python train.py --n_head=6 --norm_eps=1e-05 --decay_shape="linear"
MLP neurons of a small language model. Each row is named by its layer, matrix (up: input weights) and neuron, and shows model dimensions 0-95. Each number is 128 + 24 x the weight over its row's rms, rounded and kept within 0 to 255.
Before each neuron's rows, "fires after" lists the tokens most often just before its 100 highest values on Wikipedia text that the model never trained on.

fires after: " is", "\n", " was", ")"
L7.up450 [110 142 105 185 123 124 142 132 116 162 119  83 128 109 133 134 128 121 111 146 147 105 107 144 132 144 187 140 116 171 122 129 103 115 129 100 145 107 162 132 157  95 133 141 149 128 134 127 154 147 163 169  56 132  86 163  98 102  94 145 152 111 107 116 155 108 141  95 150 134 135 132 145  90  99 137 169 127 106 145 116 109 104 124 161 158 157 145  71 121 159  90 103 134  91 106]

fires after: ",", " that"
L7.up530 [140 169 109 169 141 141  78 142 106 121 129 107 117 114 106  88 103 127 158 150 141 163  81 107 144 138 149 158 112 157 122 102 163  82 135 124  94 154 140 163 116  97 131 118 182 139 112 143 144 124 110 136 119 150 180 101 100 132  68 130 159 117  95 107 123 105  95 175 147 139  76  97 140 125 151  97 147 134 179 116 132 108 127 135 128 133 134  85 125 151 138 146 126 132  61 117]

fires after: "\n", " "
L7.up335 [133 111  93 159 132 114 108 120 119 148 125  99 108 140 147 156 158 146 104 128 141 138 103 135 153  66 141 111  91 152 186 157 118 106 100 117 121 147 118 120 178 128 110 147 126 125 133 142 143 103 149 120 108 114 128 112 119 126 162 159  89 110 148 115 139 122 123 131 130 132 113 148 146  53 141 116 125 135 184 115  93 130 112  98 118 123 124 182 130 165 174  94 112 161 147 143]

fires after: "\n", "|---|---|", "|", "|---|", "---|---|---|---|", "s"
L4.up99 [123 104  84 111 163 133  82 103 162 161 101 140 129 111 119 144 154 116 129 134 117 105 122 127 183  98 120 110 107 156 160  80 136 103 113 121 154 120 113 108 118  74 130 125 120 146 156 121 114 166 193 162  91  90 135 190 170 116  96 127 125 113 133 132 148 111 130 142 131 145 125 167 151 153 111 143 121 113 162 152  87 122 126 108 142 130  91 120 121 128 100 126 106 111 128 152]

fires after: " ", " (", ",", "1"
L4.up526 [130 127 120 154 149 155 132  84 161 126 114 113 125 102 146 114 133 130 113 140 126 125 112 156 122 123 141 137 114 162 101 116 118 151 124  84  87 130  84 135 150 133 130 155 205 115 169 146 185 154 156 108 121 134 169 130 139 122 100 192 148 149 125 132 114 105 125 144 157 129 134 127 122 120 138 112 118 137 114  89 125 155 113 139 128 140 128 130  97 107 104 103 112 148 116 121]

fires after: "-", " the", " a", " Thr", "|"
L4.up378 [117 104  52 128 164 101 142 134 122 148 138 132 124 174 109 155 114 138 130 132 126  93 128  83 114 129 134 153 106 149 109 159 121 123 155  92 126 135 131 142 117  65  98 118 144 112 179 166 132 120 186 104 132 133 131 143  98 124 133 125 131 127 118 138 144 154 158 158 134 133 132 132  91 107 111 156 150 132 147 124 133 115 144  85 140 130 151 141 121 135 115 142 162 156  92 134]

fires after: ",", " the", " that", "."
L7.up293 [131 127  93 156 146 132 105 193  93 164 132 121 122  96  48 111  84 136 131 135 137 150 109 122 153 127 129 135  98 130 112 147 149 107  99 161 131 138 148 161 136 109 125 149 149 155 104 158 156 113 159 147 100 147 142 106  89 144 153 136 170 121  94  91 126 131  94 112 177 126 124 132 126 122 132 124 177 136 184 106 166 137 111 135 150 142 158 129 117 160 135 141 122 125 131 122]

fires after: ".", "=="
L4.up618 [142 137  89 137 154  97 150 145 143 124 108  75 104 148  97 107 108 123 125 128 114 180 125  75 174  60 148 106 151  45 122 127 149 138 121 148  85 118 141 189 138 117 150 144 124 103  88 125 132 134 156 108 133 104 136 110 114 113 126 166 130 163 108 133 158 140  90 147 132 139 116 110 119 127 165 123  99 120 162 111 126 124 136 114 117 168 103 144 120 131 114 149 137  82  89 122]

fires after: " ", "ac", " in", "1", " In"
L4.up396 [ 70 129 112 142 149 104 137  97 112 148 130  73 143 137 127 140 161 139 140 138 147 123 136 127 150  84 153 104 113 124 121 106 112 151 147 135 108 136 195 115 145 104 154 142  97  97 154 122 124 149 202 108  90 150 152 155 131 108  89 122 114 147 117 146 120 168 186 144 124 143 143 139 121 129 135 107 158 172 130 121 172  89 127 121  66 143 109 142 117 117 124 137 144 110  87 157]

fires after: " |", ",", " in", ":", "-"
L4.up349 [116 167 144 160  88 115 141 154 143 123 101 119 122 125 172 139 150 143 110 131 151 143 134 121 154 140 139 168 120  89 151 138 130 124 135 129 174 171 159 130 126 150 177 128 123 120 173 114 110 176 106 139 119 163 125 160 146  48 134 116 173 128 106 134 100 137 133 128 106 148 125 122 119 148  57 121 132 117 126 167 164 125  79 100 145 148 116  91 126 120 159 173 141 115 104 124]

fires after: " was", ")", "W", " a", " is", "E"
L8.up535 [136 126 121 161 108 144 128 114 173 133 114 106 138 126 160 160 127 150 108 143 156 125 129 107 140 141 154 143 153 176 117  70  83 119 132  83 107 157 165  97  95 104 102 150 115 118 126 114 174 137 137 119 116 111 154 160  79 122 105 132 145 111 143 122 140 137 135 118 154 124 153 111 141 109 102 155 155 108 102 137 100  84  75 115 159 123 186 119 107 105 162 121 122 140 113  86]

fires after: " |", ".", ";", "2"
L8.up193 [ 99 166  68 159 119  98 141  97 118  91 115  89 105 147  81 124 129 124 158 130 138 116  85  96 159 119  96 147 148 130 136 109 183 131 122 130 135 140 125 126 101 127 137 114 151 109  48 171 144 146  96 140 137  76 116 138 108 134 137 123 141 119 154 126 111 149  99 136 160 137 103 143 105 115 160 173 115 162 108 161 138  65 119 113  76 155 151 136 117 116 117 124 132 129 113 121]

fires after: " to", " ", " not"
L2.up684 [145 108 101 144 131 109 136  70 118 152 118 125 131 134 107 119 140 139 139 165 172 107 125 116 131 102 166 133 157 133 155  62  90  79  96 173 121 121 107 126 119 154 125 124 157 102 118 120 107 142 180  99 100 136 122 135 110 129 116 116 122 138 128 150 150 133 155 158 110 126  88 165 159  95 151 108 140 193 126 152 147 148 107 135 153 142 109 146 106 182 153 159 162 115 126 136]

fires after: "\n", "|---|---|", "%", "|---|", "|"
L7.up66 [105 126 143 139 149 141  75 182 104 142  98 143 120 124 118 130 124 123 126 144 147 113 128 138 154 127 132 127 119 132 138 141 153 125  87 142 122 132 117 127 157 136 117 117 145  83 121 139 122 157 126 115  90  99 141 174 141 121 126 102 122 143 107  87 123 146 143 101 143 142 113 188 139 140  87 141  98 126 129 124 138 115 117 122 169 107 129 116 140 119 109 150 147  77  81 148]

fires after: " ", " (", "s", " to"
L2.up604 [136 113 133 126 134 106 167 117 171 132 125 113 136 130 114 114 118 114 151 135 142 112 156 119 120 126 147 130 149 120  94 110 105 136 102 137  89 162 128 164 145 157 144 127 119 103 107 135 109 170 127 112  64 132 139 112  95 132  66 146 123 154 132 127 136 152 154 125  92 166 109 103 145 124 172 167 133 147  98 105 150 114 122 153 112 142 136 120  99 167 111 148 154 114 128 114]

fires after: "0", "4", "1", "5", "3", "2"
L2.up644 [ 99 146 117 125 121 150 146  78 119 110 138 127  94 167 118 174 110 143 111 122 126 155 115  88 147  76 152 145 103 106  85 149 118 122 111 145 143 140 114 159 146 174 156 141 118 145 116 114 107 127 107 116 129 171 127 124 156  89  85 148 116 183 106 149  68 135 105 112  79 118 147 145 138 119 126 106  94 152 184 158 129 102 168 129 107 123 146  85 138 130 100 141 168 102 139 136]

fires after: "\n", " the"
L7.up560 [148 131  46 137 163 157  65 138 105 162  88 111 125 158 141 118 122 153 128 164 155 113 110 122 139  97 144 128 136 100 160 102 118  65 110 127 110 142 129 141 126  85 108 124 154 146 152 139 164 135 166  93 100 136 122 133 149 122 170 151 144 133  99 108 136 114 140 144 151 141 123 119 147  98 118  97  95 100 140 139 104 114 114  94  97 155 135 161 101 115 106 142 125 143 153 124]

fires after: " the", " a", " ", " in"
L2.up227 [102 125 106 143 144  99 133 110 133 144 142 101 120 135 111 111 126 104 164 154 138 110 109  68  86 146 135 158 135 190 157 126  98 113 127 121 108 122 139 121 120 115 121 103 125 120 134 147 145 188 166 117 116 158 168 129 134 109 115 144 149 103 114 134 150 135 160 157 144 143 128 181 118  69 171 161 131 153 131 143 119 132 123 121 117 138  66 128  73 139 100 202 141 158 113 126]

fires after: "1", " In", " to", " in", "9", "0"
L4.up585 [123 110 127 182 120 117 139 116 134 120 126 104 123 164 149  89 107  96 162 126 187 152 134 152 120 122 215 129  96 175 115 157 125 147 147 160 155 136 162 130 130 124 123 133 134  98 115 134  88 151 113 129 127 140 160 124 118 110 110 184 121 138 121 140 113 170 130 130 147 130 140 113 158  98 156 116 128 170 127 106 182 120  83 135 115 172 132 130  96 179 140 156 119 120 126 163]

fires after: " ", "2", "1", "7"
L4.up483 [144 130 110  88  97  99 126 134 120 140 134 106 144 130 146 144  84 133 175 132  93 129 136 115 128 145 133 122 129 126 118 123 152 117 108 133  45 129 145  92 133 129  83 122  91 129 121 184 149 152 131 135 106  88 127 112  89 138 154 116 156 138 108 145  91 135 112 106  93 162 129 112  85  84 135 149  97 146 144 112  78 132 127 133 126 145 128 119 123 198 148 170 157 124  94 131]

fires after: " in", ".", ").", " an", " ", " to"
L4.up509 [ 95 102 124 154  82 116 145 151 153  99 109 112  90 145 131 102  86 171 150 129 176 130 122  97 116 101 157 116 144 138  93 136 103 128 142 145 141 140 134 149 152 137 163 134 127  97 133 113 112 159 156 106 139 129 118 158 136 115  47 133 107 140 142 143 127 136 159 128 137 147  93 132 143  97 128 117 147 164 143 116 156 131 109 118 161 138 124 131 100 174 105 127 130 104 131 162]

fires after: ",", ":", " (", "),"
L8.up226 [149 165 160 159 106 116 109 134 151 113  61 113 141 121 132 128 160 144 122 155 137 128 116 116 127 133 120 132  92 165  70 130  72 169 132 139 106 150 181 159  86 140 125 123 141 112 167 165 150 116 106 165  80 118 175 139 143  87 118 176 170 134 132 116 112 136 104 141 147 134 101 108 137 126  95 116 144 107  97 135 131 119  85 106 134 115 158 130 105 122 141  88 157 136 115 118]

fires after: "\n", " ", "|", "2"
L7.up74 [131 118 152 137 104  79 118 125 126 168 124 113  99 147 124 110 146 133 120 131 110 163 136 135 129  44 127 140 138  96 174 140 134 124  70 137 127 135 178 123 156  60 148 104 128 122 140 161 152 140 117 143 110 140 189 102 136 116 143 120 163 131  91 147 147 107 162 118 146 138 130 136 141  65 126 164 147  76 157 123  90 145  98 129 136 108 130 114 135 201 139 145 127 137 123 137]

fires after: "1", "0", "3", ".", "4", "2"
L8.up227 [114 110 142 138 110 105 102 149 121 128 112 150 182 139 134 138 143 148 114 100 164 108 156  70 175 100 183 143 135 161 131 118 135  98 115 106 138 149  93 133 147 117 144 115 111 163 147  96 127 114 143 100  70 112 164 114  98  96 143  82 109 182 157 143  73 143 159 144 136 141 146 150 110 143  69 104 117 157  92 118 118 100 160 139 140 150 134  90 139 126 144 129 104 133 141 130]

fires after: "\n", ")", "|", " is", "-"
L8.up497 [119 131 143 171 117 110 145 149 121 125 108 123 125 108 108  82 134 136 171 149 179 122 126 157 151 108 144 122  92  85 135 122 125 149 142 101 128 106 104 110 155 100 138 153 116  92  96 110 131 144 120 117 113  79  83 139 114 122 138 165 102 112  91 107 122  97 135 151 140 128 168 131 125  77 124 108 144 186 165 102 117 144 109 124 126 117 130 167 118 157 135  98  85 121 149 133]

fires after: " ", " Super", "1", " –"
L7.up669 [114 104  70 101  99 122 156 104  90  69 119  83 146 138 102 117 105 146 147 166 144 102 115 173 131 119 143 144 143 123 137  85 112  95 146 171 106 167 108 141 135 150  96 152 130 125 121 154 138 108 115 167 125 151 123  93 133 121 141 106  99 116  64 107  65 113  87 114  88 160 107 148  98 110  97 144 140 102 133 119 123 143 159 149 124 134 118 117 132 132 131 161 147 122 136 108]

fires after: "\n", " Released", "2", "0"
L4.up248 [ 93 126 115 165 102 128  91 103 128 134  88 120 116 111 140 145 137 142 118 130 113 137 122 115 142 103 161 162 105 102 138 116 106 101 108 105 132 195 129 115 127 137  99  94 126 130 190  98  98 148 123 122 123 154 179 129 148  61  65 115 168 125 148 156  70 108 148 159  89 139 113 127 145 112  92 102 142 156 128 140 111  76 101 125 116 102 137  79 120 140  96 130 114 106 111 117]

fires after: " the", " a", " an", " his"
L2.up642 [123 100 109 162 149 160 138 130 136 109 154 128 108 144 118 136 146 113 129 136 129 131 107 129 113 149 145 142 159 146 145 115  62 112 110 103  71 107 130 135 123  41  92 107 126 129 127 169 110 128 128  97  89 128 124 121  54  90 117 150 143 130 102 149 148 161 150 146 123 124 146 146 123  71 142 123 131 142 118  99  97  61  99 122  98 145 120 151  90 161  94 139 152 142 119 108]